config.toml
norm_eps = 1e-06
positions = "rope"
qk_norm = false
init_std_o = 0.0
warmup_steps = 303
train_tokens = 1263000000
MLP neurons of a small language model. Each row is named by its layer, matrix (gate and up: input weights; down: output weights) and neuron, and shows model dimensions 48-239. Each number is 500 + 40 x the weight over its row's rms, rounded and kept within 0 to 999. Numbers have three digits each. A neuron's up and down rows have the sign that makes its largest values positive.
After each neuron's rows, "fires before" lists the tokens most often just after its 100 highest values on Wikipedia text that the model never trained on; "fires on" lists the tokens most often at its 100 highest values on Wikipedia text that the model never trained on. A number after a token or word is its count.

L3.gate230:435513460471541553465472460528504484487501477554504466464576489519503442457482443465489533449509500554506583487505463487399504488480488512441494485508542569456517559459487545531405468459517468479485449488456460492519471470457463456571491584527469533490494469484550500473496425487471486526427529480523572490514462504506520508475497482547504518449525443437468472488519501460472556464494475545528496524527518521459568540494479471502468439476474538519531482468518557484497444502426418416531522549540451504508474468451494484501494486490563442460484382570491510485503474433493537492
L3.up230:457462489487444557510494484544478555506494521527462471467492388430485487487458465519505496504506508494565507508433499491485541493421518565505484516542490507538517484528481492481481486461543523533486493544426514535502454526484493527402492508461483500524516550541462490543484532500530472479506504474456496522536538510491536496551538524595483529522549479510539488457604452492549519508472498530512439452559501525481496494572524482611557499482495486463472546481552538549456569541563492511475497514524439474539548474483527435482509526424486536523462554541496461534477516585359581522
L3.down230:501603467504424435516492532459550541497537515545536507468462457481526530598486502502430448560502476542402514452485505515487487448498439500534508474433499470524464460461531515518478527526486449505438560504575537555479499461498573483505465388511479478530515490497448496558487510465511488451496460452538499517569521457518471457470506443501453492498558461485444531495480527519465457429544447449502557537527523530534470493480536456518425506507516603512451519485446550477535520438488531444462458482483500515523460507436503449530531576523477534514472469508564540512562528544580487481
fires before: " |" 31, "." 19, "–" 13, "-" 4
fires on: "0" 82, "s" 8

L4.gate863:450592491479476495515436480547477557424489537480454455424510489469475500570488469453510545440497470509454516460505482539528396477487545437536528485564453473545544463579538494500440562533491520501489425523454432506511500473516551530530463480567483492490487544516508486522500490436571440498482529535415536510457498488544436470506406522492482499498459511469517547508463386506520566528534470531486528476557478488546472493541492479485554591522539518538479609507489449421489554455517439482508541493544566479477497559461447483512513478484528480505464521425506551507536492485524444491
L4.up863:509469448506498503484517493530453511532494517482490521550545478465489420520540518474472565453458485437487511518559498532449523544447481582437434540465419475475481612467567505460428444462501467524420526519465514432429478528523474557507567562482539477535553515533462517519529493562511446515495515552471487524457464518483628538514551483525549545510518492568444498549442513493533481468476497440557500492508436444483539510514443469528507517511448547515477451546535467496420520487447474553523446500389454407473538476484496582535559511476440493482497587474468501508527519548531540503
L4.down863:506471546465503432548546499563474473471532457521431511506557479540590568420544591508541506465505472448522484524487502520483525445531490445526546486491579507502541485420440551501510468465478451452466498481453453536497525566587545481554510505474492507588400545439525545514447478434442546526548541511473496502457456492504457478430472467444524398533496477477527451471455557508515580491506525500511467485410568497457514514499502502521523517551484471480497483453557545466503489525489599505525484476489528519469437480553558526458449501497516492463523494545480517603469502473456528504
fires before: " |" 56, "." 4
fires on: "5" 16, "6" 15, "7" 12, "1" 10, "4" 6

L4.gate214:461518486523458481508496456535532448545491496497541496550519531472488516440513522560432523605484556508461505474484487434434495479448569587515566566495453515552484516532411506441475473555496558400463504565583487487558464518501516493511509470458486487467490480484485553482417502483432535493593487602570512485468476403450451511524430474432503612566571469466513420496509508503448490456501539528539463540471465502524450498474484502453504545525510502489550554504459471489484547481474502457552506490523458502508519525463513494470486579480536503503509558535563555514542550590499558538
L4.up214:457412483429465588555547464550524548478489580449511459491515454481525450503512538503473459500400488452471491511539480559430491442483495510548495447463506519496492515457547466504476417496524481494582473574567455476559491472476519396537519512531440568523461486528427552481472480509485474507503482519566572388505528565466469494502533495517430532570491451535527566486509530565494493489438562533494561440527447507538461546501453477521464525426498537485413495479521469444469548547429530489507485468568485553540460563502467496511499460515496548430425467448532452535520523511493461452
L4.down214:501566516509509420524504585428561417495505447533478482578455531523505500479574526463610528487520539525517505472503489486518506488504448502464461526517473520510560509511488501478483559503537499565477497439421473469468501501520483545509509502551489520521548501532524546465494500494452504476179508454425491576486525553556537479545500509519451437418500507527493439522504465496518515497542515518488454511506551516498582472530580511545495475538494495520557449507484517501537507465563511451488524502451506487440508502471549480485487478506515514528549540491467488516538463501499459387
fires before: "20" 23, " |" 14, "19" 13, " |\n" 5, "17" 5, "18" 4
fires on: " " 83, " |" 13

L3.gate970:504474490480481507517550489476479438517586521442538527536527478496573503484534504578495601551533467523477515554503557508537562436483431530426533473467487511517484522518543489513483486480487455452526471484594548496520496479475544554507513446460517506487428489417505494414507478545552470559454546484452564505445537520472517474553548466523470509470471477470424541504459544576575522549458485552517530571443531499501500457490498554531567461534505408510492512451492521506551543524495517463537506518543559471511481502496457494523483471481481575493478573575462510492451509492519507445
L3.up970:544502524493463466494492443491540474481483550479483462481545445524547542538489419549482516482509509579416537574418466522538554454459483525509599462427506560512553515529506442447495534527469532485504473536502489524470523466506537494466530561471558507552445573534547531546601495594492453480489447505455466546510480510430528499466512553532493488495526570475503535523551505482556528508559482522545454540510453536515538414510526537515502472471578427509552467459524474501523451530509463570478487486479543490504509533440490494526438452531512416510488529538509531564460525460444516473
L3.down970:465553495504466549487492393503510512506535526419515468423452489519524519455476493513516474508481506436457489404477532472487508456537511540589443534460492492483513425467492482581514541484495480512516456485426561493472555492504482577510472462492560492517452494465453478451531440482542528512648471493450495470454523552579436510439499487515521493548459505456512477513525482510424489492506463516431533504469519476523509555549434481502524483566489501542475554468517460430475528531438548455475529478432477406519488500517492489583499529467463532518537472596572470470472455536491462437
fires before: " |" 64, "." 9, "th" 5
fires on: "4" 27, "5" 19, "2" 16, "8" 10, "1" 8

L4.gate1100:516569445506450491435547524467493487429622558478510527470457505518548516529484466501516447589489484529449514571441461385423500512523533475447574443545458507429468522476540523484521448412477488534508516558513559434454553524462498539468576527501531562555429445505505542472561545446624442535498444507532512555492429503494524572498527519541473551450442486511537586496463492477579521520445544553521478531459460499501462454478467546558506395486429472545495517452507485529533534496479444567494503483504526519475439510468504580559507463504488495494496480466530451530554462554500441417
L4.up1100:530467478489489517465479478445558487534597500515518484510584422515517521515608468481484493546518502590485566490452432513543568521527464478453503572541542510516502490535474591485532532496484449435422488457481437478547443589552528483496442527572549534475469616477484447462433525448466548545440476496487502471543597486489558498549465578524497521487463467551460474469562522515505510511573491584573537548502539514493480540500486498536552551488560447501539487446562425547565558424448454469491537522537502500518472550486534534514493434473533448513505499480473520479568576482553538523
L4.down1100:480537542553455513513489563497527513496433441522485510536476511520495460452471511512525510492450546478596480484501466490540463518540525513590503503463493452409489514430540544500553515510513480508529547515516550533504589462444533565497532497487558529461526387455440525559571500497487452513546523547498512519476468531537460515554534489451541453512463532482475461497432503549415548488413477431472492511478526451558490471562475491484468487539548521546521488480529482512415498563528458460528427528475579432548539481487419483556463531529442504490455516540519442460479461539440491430
fires before: "." 24, " |" 23, " /" 5, "," 5, ":" 5
fires on: "5" 55, "4" 23, "3" 19

L3.gate190:452497549545493499503499497448452515558513423489525481483492559544464526454509514463473544536499581540490483499448493447505460498436576534500579567515472469495497499511446580502438392499489541439494515468534447456574467519458539469508460512494553504549560552461450530479514530565494585509487484463559574485516487492465470483479577604486464563558518520562538470515531549551407529397516569485585486494482518539435474553521440445487536525544530484542432489479512423449501562525528469497524551514475554550513517478476508478518461453492396589543459523481540495458454510487501501539
L3.up190:470427586466479524481473528504458485459475407525447578518553462506490566434498467465517514517504449512524474461479523508472472558420571508480513546520558486543494462516486508559475536557531515498559560435446471512485498516527601466572472471464600514439486486468542499552465475456492479498480483456504570527494492518485498494503529506503462531472542536470450575535529517480504554418511467499485528475456486424493540541554495425435568515474503575503473482535506486588496519520458479517522523537533581512486501575440513484578444453507462549493486486531454484485476541435477499460
L3.down190:467492529443477448569524472532422570486456534477581488453484570492430523384490496508388461499481477525533465514494518510589473505514567520512545515507493538511508494517493533477571509546486523369452511472563491483464467523470489501507509471514491460489495515518517521512452483561509519508505515483614552445500469519424477461536499528491529561538456482504445449505467473633512465528634568482474553485497526626537505484493431529458483533538503464599465461520501505468511505549534467478487488516479553466439518527508530518501516466428511532517441448487527474484436517575510541563
fires before: "-" 60, "D" 4, "A" 4, "K" 4, "20" 4
fires on: "\n" 83, ")\n" 17

L4.gate236:474465460467496478535495536509496458476469513425527457515558506450524504514483488526527376460520463441471537541502528514449473493475499477586507414496487534521413481464438546500498459460587467541473449500522478507559507517569497515493510525568590536538419496454519554498552463485514474491504499430470554469534429467500549522518495535446496501545549484452593465497514503513498508549440502506507483517463541460458483489547488481498498457459511505477513546476524485536541412523435416471522506488559475479541513436526462525597481511511522459488507465481533494471484503470485516497
L4.up236:537541476502544526444575475509557492486602529540582437470485467528390557473510479513487529501511545569410535461492480530543490544501488513474453497544478573536491494509476515459468446441530485456514490515473547507503486514515490471532583448489498491446483532557502444468476542439434455587448490488532514518488479449423489531512501523578433600501484546437464494511543501477500524521536443582487459556466481497513485491474481521506458531481493582501545458535546529544440502488480515565482459516577528465531574546452543530509596424487409540466505500409555541491494496574496505502
L4.down236:439493467461417524458524529477478479553396452469464487515467517536577569505453547538521446449473509523505421516474481509521491479487530491508489489512502504479470493520535442496516505462497493462409538497512475538478529464575512504543432537538582468486462469439447527513442484602484429432531583498410453486423459558491547505498472465460522501480561442546490476513466572489495469466502471564477491505523517454534460530529594513555482413503477449542479423518465488431528442537438540464536481440452472494478506525467454528562478574487470550546471484605404470501452565558494508492
fires before: " |" 26, "." 21, "," 10, " |\n" 7, " in" 4
fires on: "0" 47, "6" 15, " No" 9, "4" 7, "9" 6, "2" 5

L2.gate464:472506606525487541421472485474495527503499520542514421520492430501465517515423507548548521486486537519521516458546529520466484455480553476516489474497603486586493489512498469482465552525464513494401542448498495508486503472480478470504433492508494456530519544531488473522499478475556513536399433472551505481512476557495446490517533539471534523491413554474523464530521471473509533478508373548473527569574522473527453552506465451460444420503524599536493453538511508386455415451506497460497464495512503479571547558474524528495525520463480488446495487473602491523513481440490476471
L2.up464:545496552489501533549496512562537491509500487429512459503470501510504487465518526502562470518416518477535448564501531496514508507517598566439433445481532475485509515443440443483439558519442458526478480540454471435530500484450489470567588491471511462524523531547478457500501484534531482500532479566435458539532527523492533516527486474504472538431553451560533409498553436493447633494432449563433467436466450490527547474537506530458488513559522427617552485467491542448506403461519513441497516448504552476524502501495600437487503536464532526538431512490559519529560514521532521449
L2.down464:497510456516544518481429458509566524499465521501503483481477486513513590499482419499610512537531550475563507525515513465495486550462493461500555561527478500597473560528500515505519510489464530533440475578518482582524435550522548502565412520536486501488511480465512511470420522457502525538591522463402579545459482480466496409510472506515507561428538538495519519569491493452552484519516542454604506536486486592575545493545599472510504528499549444454442511516516465467516484544506468504514400519495487478501496497561436534476467487530572441509522571521477586461520548471575529542
fires before: " " 45, " the" 6, " he" 5
fires on: "," 99

L2.gate286:514458481511542521532486537465504529519491466537536545457496489459545527476446499545502459467461529467486569542480448490553474536466450440498511452561422455454474514464453563560483511545552499555499503537536529418409500560513474409530517543475466496454427522506496518461545541513493457502465515465468459484538462594486485577544530429510479471491471495475548468493508477507562452528538532467463487535545499525524475485463450571522474392451490496522435482529449504416463526485536493551466471509583535595474516443493462523531530549461448543474511486483516468482576531384560459519
L2.up286:488529477545461564507586554457564468522494512515576440518482592563519423526534524468468518406548441474492555451482512461559488492482445418497551478537460514490426488500517497567468491499457537446471475468579567521539509543456567446463507546512532554424482533553543526476536473534402530575430491462499557489470472524509504537547532515457477534521502455515495471538437462475455449501480530485504477509514537471470460572504451509505593513548475499585489465489490497403474501509506490474574531540529454557514498483509481502498513535485483408432566448553457494499523501493564435494
L2.down286:520478518488462454479454419458450494544526554501492461463499540411538547532571489514397546486495523491542518466529574529491449538466454520473490557525478546492533487446453539575477434506481502394513474493470509456513482462511496468519491501462477464539503486470504554491517542542516527492567501537520507500481490531501452463509458510485453471584470524489461473455508482558489457482512456469492544495520414540521449526517343482516434507462522497447493491566581518482469481474476458460526477437571489501494536452549507493553514498485566461487477502514399486556509485503526442586
fires before: "20" 27, "19" 14, "2" 6, "18" 6, "6" 4
fires on: " " 100

L2.gate149:496372518489553530514474520546435527505428461539489499477468543538580474491490488515467510539454504487456492536436386515545527456402467491581538543450510473532460512468443508474562520476537481452541542418504524503444486536514534474470535455524522574524424466516527525489519430562539505531435495525441521442482499460544537521475565494507553504562462482460555438442516478487528473496474574548529462539452433526521465498469465512477459499518540443463549427438558549430503528462506534424546591545539452468456509543486504479497455558530407519458519467535512431452562521539495539565
L2.up149:385415504514569516411482483560478469524369512535526489487473529447557489526532554502489520440510460439510495396521482566453519506487524497552494542480461535468482518471526541537502433418532527463500507481550466458498575556514516501452470517536558503461494500546404494474451446500536461598441454490549474435514523531486529533514585589479457495541481471584545476521439460535495526499438596529512443589477516565445476538492487544541484495481447447585542496497476485449348522512494517484507573467506459496535527538466552543456445479482437562500448485524500490457521480496456487493
L2.down149:515476539482492497551525464487517538488513509503519483440465556512448536474539504527380555495477498604495501563479476515520457539525467500495410487533472513531510451456456528567449439520486485440496457508505534532489469455513510506518509535503481470476500484541545522535525548486445615564587490494544506447488549478470532552512430502541462517507512542489477533487475521530471481485537471482536532446519543492580499460468348484518467466496511497436530509532496492530529503533493449556574476528495527535491469477546502506518504491517524485561468498461550495516492515492532502513
fires before: "20" 32, "19" 21, " the" 7, "18" 7
fires on: " " 87, " of" 9

L4.gate189:552436535470503559481502458453415551486564420534523557552465545554549471539423482502508486561426532489504481516574517517479477443472555471476553484500522504468501514545493522535440538610604542531494526444512525492487529472522505449522456467499457523479590482551536534489494553513507513452447515433502545536514507501546541477522521550397463526458506549473554429465438478518498458569527532485446417412445457481444531502467441436468494400491460537488514481502485493419535453462535508460560504530473501496511549515561464535510518473533495474517553524519504515534475495448459446490
L4.up189:527478525583484526383554456484466448528493454536476522540551469531472451504418472509488536496566471431442517517532494537520494428522550491541533511452521538476490501410515560440473427533543454534517518494548466498392540582499445488490500506458424628554479560535495527566513452493435571455517492534476578530478484564497475517481471496529413518466567487553484501458512464512532493488499447476464516499458555532479457450516508513508493564499450505522540516455432528487630473469538461486456521540488471573473475489560522457506510484584479533523518430504494550496459524517507473467
L4.down189:446476469426540540559446543463515532459495507475577523471504532478507456464527532524443503545480456493478501561548544547502530450543510457548526531509490528476498581583460530521505496466488557547485472533562507501511471470470529512487464464545607436534491519515491475512491525447530442545530491468566466522464505503471477501437545485509530554521424546467492482531457529510497540470571489536516490472414550507502518484572518543450497498580466455536438423470500471539446483559523437535550467522568496413523515511464544478505518481501486442476485515523537530529487529495466561474
fires before: "-" 52, "al" 4
fires on: "\n" 45, "-" 13, ")\n" 5, "el" 4, "ent" 4

L2.gate748:482518470476528515529455564517557488498554530541564516514456433511521572451471511445441458538439440511516468492434490478543469472480505555456550505518490517518512570519508521486463536449527512458394515463527463488519432492500542537452459520576491519489513468434447555466448470570551494532539461501545518467500448565522470502526551502472456468523496491460520502462519583595430529414508512519537500539468479465481448443448541547590476517491516517501501425531481452474419523513460554542429549468497505564423508490506493551434577438522514478547452533491421522526517507621547490508
L2.up748:504492543431505515450490557495523503569526580460542547526441526503550558482557488499500491512398537569452470527430495510479488501475479527483477525455508516511450481510478560559499550516396485451467546508475520483490488526491546513494536449535519523467455512456485533443503466514511528496496459513520477524519513553414538521434447479521507482515525548540458496505570517509582504465542564554543440438532494468530523436516449521504519528458491472542497467520472454503492470491486532515553557487506478517468546512410485510440454477512445602507494483490494515549489456508519465553
L2.down748:535504455508557521584478489525562509494457497492465526533488510471423412545447469502451450476509514446489552514504528475540547489530431474512486532508448478478497484523543489492492511442539495488516482474538530492510460503496443391516501539442461444527559518576514511523521540565512506509490510490495476510471440422583512488516474494470557471526461476465538443443414532529479467504433473475479530491484493505558484538577391460552497450530490486527462506517545504493528515492514425476495440529444457550525510494526519492535534475437542454555509536505506413479535521450508492515
fires before: "19" 23, "born" 11, "18" 10, "20" 9, " -" 8
fires on: " " 76, " (" 19

L2.gate143:472460511509506485530530476531485399542580473494558581452495588511500483534581433515517490465480539502504569541467511515590510548482498522472480512518553558452445571515434480494540494460517506456523577510549460542498436508513480486490500473521469558503503489527460558510490504460550554539490527539537437517551501508544545439532564541466480521552499500417469462468448467458555422522435572498491459483577541432463520508489489479568467500489486530476480494499519524515514524484482439451509468623499446482481427502463510525480533412566471445435519512517543520491523554499523452437
L2.up143:529432537513502512569481544541503465429516555404444500536496495493491572515499491488532465467463551470498539468461556524507504474549507511545501503494487451468472515486437457476494558467450514519518543464621490572455499443470458473480493565504536502518499551578529627503436497481472501495472467465515448466471474523558607534544552421515481504536511466505567502517416531545492408459425556514458472534464420468471531463515505464497492516547465442555486453512422497511469450474492486509602535476503517599567523476513519507453455560497452470445488450493553554560524502452540510534
L2.down143:516448456522514438468509444499480567487483517502547457467488534522510490539560486492364508495447508523429513504500520505490467529471446480474513454551497520553518541470517441459492510539541478423451455457461573509464489418490548467538495533474435487485461452510562528581485468483527559517548418524603573505539456446490508451573457507442492427516486536506418487408501539502483514547553465489546572523548563523539522489520333433476463515486561482534506491531497472458489546534430576453494483474498452534445492433538492509480506469463501462521498556433472518499478497505450519553
fires before: "19" 27, "20" 19, "18" 12, "1" 6, "2" 6, "0" 5
fires on: " " 100

L3.gate687:461514508469549526502482528543476551517557414463522520545497522577491494460509497427462494494484448526526484489424497506465516531451476519465590560439532584476471478562458581536484479492554551491466545509421497490522519553513485490585497485504455430497458469468517557465445581511480512440486462464506484487499456545419500528458490513450468487504531483509538478550467400476432468488536437479498494536558528481498519528552434500512597551553469519551480482488545507543522511507535435512594553487398573499428520492519527511582399482556462532478478460523467482503472444479523486595
L3.up687:509484481512465518454550457523472467489534467526504482530444472484480506458506553535486524526544493495500490523503511533528482526518474548464478492475521471428519468513451521513430501530463500515473469509518458497495498499502473484505412490491562503480494546518506493506537442538508547501512451421534484501509526521518529572570497496484465609441508510497508601549560519495422592471466488513483502496526461565545453563571485474510491582500511450493584557451490539511521537458522511472461518520479453528532500478463471483496476489509566513535562540545488492507511559488537528477
L3.down687:478506516536481523557496455438412544512495496498496496501481549564452493479483528533467521416473516505459471486500463507460508510508490516405632558516507566483506541527534553500526490493512550457554516466455510507468499534527526506495519469503426514474475497561505514438472541520506509448355494514390558491588519443565512476511551554431493496581563454524571426486452480499549426525532530477522479494499520525475553522455499502451515481526503541482478381566510479493451461531514503554520482558508528451434532515517475574531462529527497472489412477462452432465480504516500505550
fires before: "-" 80, "    " 13, " " 4
fires on: ")\n" 71, "'\n" 14, "\n" 13

L3.gate455:460468482511574492447492486568490448483415487374445459571532577537549504480519473552496545568503431449488547503498454446432489486451521508511557446461547462489489452527557416441462538466516506521493480587494533481518561491434501501480525506515475569463418469528534522566525478508537524473474522554547581544414502515422516556504487520530567548492467462533479519485482429454473588534522490550558515506490466518488513428495566537498509450531515493470450506467516477438451532518433443517505503572457482461506463497539454428497499483492441481524487510493547412519479455427438534494
L3.up455:505497523471501511515457468471552502474577514418493525504550525527470534512505520463531571486498551424531475525498492460550439512499500514531481543535566456543481498495438498389462499550525415518463520518519485435510551389508514457557532497532527498594460506540543584413542555421582457545512473510520527439470514589488561458490459456534507492437512513491494552483455466572455488455455500517492493505553492506457497511537493452427570435534481500499526432511421469568550518512496472568464526490483517533402451487566455415527486538427508488490509605501501515456556469452565531531
L3.down455:470461424529525433474435486517511541515533522437494538474509437516502509518529574557473553486523489477440404519520532507445560455443522470513483473497499420506511532496497446486513464462504412460467510474467461519531577499525535496533515475505564420515495483479486539567544495513516518478653580533477408515440518543609522541528511459480563471523482480497470470592549503538543474374483491471501519475482560460464545484581543506499508536505494541555506505524496524457467532457559505516457583544490504473468476458482494465543422535521590472407473467520428447465409454485468475458
fires before: " |" 49, "-" 11, " (" 5, "," 5, " m" 4, "." 4
fires on: "8" 16, "0" 15, "1" 15, "3" 12, "2" 12, "4" 10

L9.gate217:476454520459526509417532548461511499446491460518508509450522510520511461486486522493545518380492507513492497497418440465538539524440494553583498524569459411502502501529496523486548529513509594471556532519466565504490392486526484467526522527627506623486407486511509438481472551457543527481428460494492489507501448506502507546484467518442461535562560493495489529528447501493498428484496498380406496513544473462529464560422415515494485500454453569460469479479492477458551542568446445507498534512491476527450466481469442482455481488529463437549510471565529470450579511503564503568
L9.up217:484455461461454502522484511442464558476518433554550509460477560454526528479494509491484497518523521516484448577561508476498456506464500480508534525478523400435442453585415492550522478450404526514489495520498439459506448497443519525521447564522500456453519499517520460447424529575489563495418446567477435461609503509532509534493502494476521527583487518512467481536438447530443460503537585558525542561495469487600548541506422432498469492506518445505517531553492458468556477582473521578496557507446478475536485456425470503435528480506440515478432440495474477454511458527494495577
L9.down217:507521480511492442492524453495435521534513584464501502510522449497488459447430563528462430516510483472491515533511593558550592512457549505508567518608499500480591482506530505505493529462536503496478505475502501488494514520548473484517503459553458525497507539500531538531503432500542494476599554512577514539485482451495476442484472485643527522483444487476482454439507515515514474581481530519537434647498525579507485460446443513480487478455506455493482567462493534467512532449515502531551395403482522452484547581516484518521560441495542496494478527508516459503511484565500556487
fires before: "20" 84
fires on: " " 86, " (" 4

L3.gate753:542446614523504473479469441423472493473512544472414483457511463480517444477441471488523512490556573487515518462463580495526494451475594509527491462493480531479469546455586553526543454480439506479508526508442461476455473527531474462457420489573494534535506524498471436499498524483510445469469531485453473496531475481515554480498510524433426517464438449536529516459496490471568493488473519505483519491516470556570485446547493432518517469545534583505450523469532533514474440508449453440491449492438530563547520503471528491480491530406510481429501503379601480533503521467553539520
L3.up753:547588497520583488538485453566501537532501476529483462473498552493514427516376504506506551518564536503576558533486429476474568487519468476492465501515449414468492518466510514483467560445451521467576490499521526488565506533484590492563509520464524486564469526551493558480443563500443548463491486551427527547543507476508549570540551519451461469485503509480492507502485527507479505560485525525471532520526488462483540530536502562506505528584551429517574478479481450490529471521538514555508530455514490512505505496574502449498475478464538502510490505513460542476521516567519485442
L3.down753:459503488513432516515496559454534488463527470511474468518497503493582458526524505478539516483527454443449429532392513522521426488437474472496406518599500535545471481446499566447494571451433463500434491503470449539505479497509529461485534536539576450458436513527519441469495479550617519478451574540423522496470483491453469502440484476532435517493468530479427445513543478493518474497482522488540403510423543463536501456578486483483511510533544623543439533503533479561525532503511582402551420494518529496484539484515454614475520434542511535488480530518506595534530429511509513467
fires before: " " 83, "," 8
fires on: " August" 15, " January" 13, " March" 12, " May" 11, "," 10, " October" 9

L4.gate32:459515485470468537565479495547596520545509510464548436498558471428479478494409500498567477483482518466559492524545476489518506464521487460503501519414489492489526517561518505565466479516470464510470553494526488534511470518568502494489535506476517555539438419459497464507455504495592575531509521511557495540486480529471488508510477503470497552462493461480490537514540542521541522457529553492470534492516480433459528504467482464609453567523488469569530486505464531551498481512509439482470495465458480471557387501484509454534487504493474528541465493459524536475517455445522528544
L4.up32:501453474485473519476477518563489474482487535488477582460537522485497525498496541577535564555503465490492537538497476465451468468521524590516513485554490438521528421506491557509532455514552534522494589521458559443433423472449506491489517472545503497546465511525534521517539536502456500531527518534465521490447499420455575440465498506496513497508511529430459462455526482565506512482518499495557488489520515402495548537525480490459523570484526542489519514539429511505541540446464520519548525548444561414520448405466513535466588536545497504499443537516485515541513546522544582518
L4.down32:482465451409546519500521504530437504512496466523486376455489446564467446422502538565529438533467443479557468474464533529562473547468519516484495448480593494489501517516480516520505537546566500563427461516566515503527538384486509450500480539398495500463570447438393512537450441523519520511570506498447500501466537537557501527552493447491476507408555473461519453483511477485458500499510448498577496540437454554459533523504547507478513474465474404546482546439433502529524470500540499547554519534527528431450466508509516535581471432531498470530548515509512503424450494447474456519
fires before: " |" 38, "-" 8, " |\n" 7, ")\n" 5, "–" 5, "." 4
fires on: "0" 83, "an" 9

L4.gate994:510447514473481499557503497542464514548467508469411504565443491569491451539557467487465525532496503443516475508534503487450508424473531476505498578483557494492497520540560571495573503456460489461495529485511532506550458502560511420490527476485491486559434511564465544540485517553532470565490449495476470485474528530556523500483522488462517458473478502429464488494516524547455490422465530501502474475493472547498495497500448450467484485413432529552515425535590399452493532390441447517489505525536532461551483461471475487441497549515498503499452436463554381468491507549542460468
L4.up994:519538569512490520492470527450452508504586571482538443534505469542452546513496544529543532489524465449524476520515487462528493468538508532541555525436509455531491491505529444483461575539458498516441452524477607536509514465524506507464426527531475542499465503490476510572512477456485462503433489523494498485616551544517500493609457397538551462464476530511484506523536577476539468489458477561514565506532547443497501457572498480485522589592447502473446494468506507511468493480506527541443507542519459480430406532536526505520534510518503507451492493513427484473496517496489531518
L4.down994:520463520546487517531476436505477512528481547504535467530469549455563570501443574567468496486522545493489523463451469502494476503508441555559506560516504609471507513496423489540530457500485482467483493496512418488441498510561550545458498490520547563526520505481461473531503477508473457448604548490506422514467500460509470504474497482537522461493472515526440510535458456523437508504462481458453485491477468502471453519492487524500470510487479474508544525585570537451496475517509473487556436519484488517505542501498575451446481513526520571458466561503472538456488479515506557443
fires before: " |" 47, "." 14, "ic" 4
fires on: "1" 20, "4" 13, "3" 8, "6" 7, "2" 6, "ern" 6

L2.gate831:519482599499441508563479476453466537549435515451468471497535501448558500539495464571549500493520492427491559463517570504526512433516489549422508438560516532521499545511521562519463561506505489511440511525473481473476536504459540488484507489478520523524570577574501453506534493412488521459408526424539508514568470458466488493465490562507473570543462536466602454545490425418546524460549513546473530516438378485573546476565550464451510559604503550555515506512496548460510496415493558407504521563541529477569549445486512469514540495492461540452485476461532525552515528529512580563
L2.up831:462440518484413472509577525514536507353504438523486507505486529576494452497515489476485415504483494458460460541448503471489463469503507512518502573517549539555477516501444517463495469576534472473469572611479439513423461535508508488474457551482514503503480469473441509487476539534469546529517426484582556536501553538505431491469529467526475498564449435519418440505563477510472504481488479509470530505504457556520473513533552521519469492534497502511467461546580443477528429589553519447484497462431474466545488478475537461429514445545474529522515439511458588513488569483533498503
L2.down831:519439464516499542464580488457473518531515422479456487522567471511547539533458472555461522483528536497449538579517510418467517431547519412451509525495494547479520493445508496474460479513499578536435555521421578554447458472481453452535494480514502473462514476470506480439459506527464474589474538512356442513532506446468485519534552511458495558483465557492537554450524502454505538569496510476449578486443578511466485468488474520569454503550526493568485476465501524502462459545505443481478467496505560491542535446550474610508551552505474435514529518547528545503535506400467451467
fires before: " " 72, "ic" 4
fires on: "," 74, " York" 15, "ect" 5

L2.gate1064:477476512492472549508437494529503479587515474533551537446521462503526416451496469479497473454489514562503584525472439481504442452447503443469474550469524521467500603552452479492452496505501474484446457511561476471492501519581444467543457540558536485482534553481506559475497428493515523501540542495557499495519497556509496513523549480468432543516525549449555512510461571517456558465429522560539450477525455513530427479473495559536454494543478534564501505509465511521492595460480507482523543537506498603504475483496537481517493517504451483451472501524633542550517487449535478484
L2.up1064:483452522464489556519448478581512486543472477491545539483542496531574448459530462531463515499509491544497517516515441460509466499452510423465511583472495463479497536500470521532455434513471522468467514550567458453539512571529517471458498580583536529464479566466467576474467495487540516511541484510541519481524485523448522589539598516538432528545536505495540506471489537532460529425433589556539468467488435469576454516491456508497473533493487536532460506490483473532484515476480508498529565505529461558495471470465514531507522514503449485451461446539588509570508465484506465498
L2.down1064:514480530501511515523502479518483485501466511468522511488499537456512507520529474548336502476445533511462497548504508473513483489516512525525500527518482523504510541479509497521461471494485522316497479510532503471494482491523514455520490505482517520542496490513511537537514513501518522476735496516698556481469451475484504479543506523478515516560511512484517490497459493523461481507456529500501501522486493500554489493498300498528536507442509492521511504522470524470499518489449511472542495480523485520541538503505508504485526532511525517485508467520587596549483490510498526617
fires before: "20" 31, "19" 12, "18" 7, " |\n" 6, "17" 5
fires on: " " 98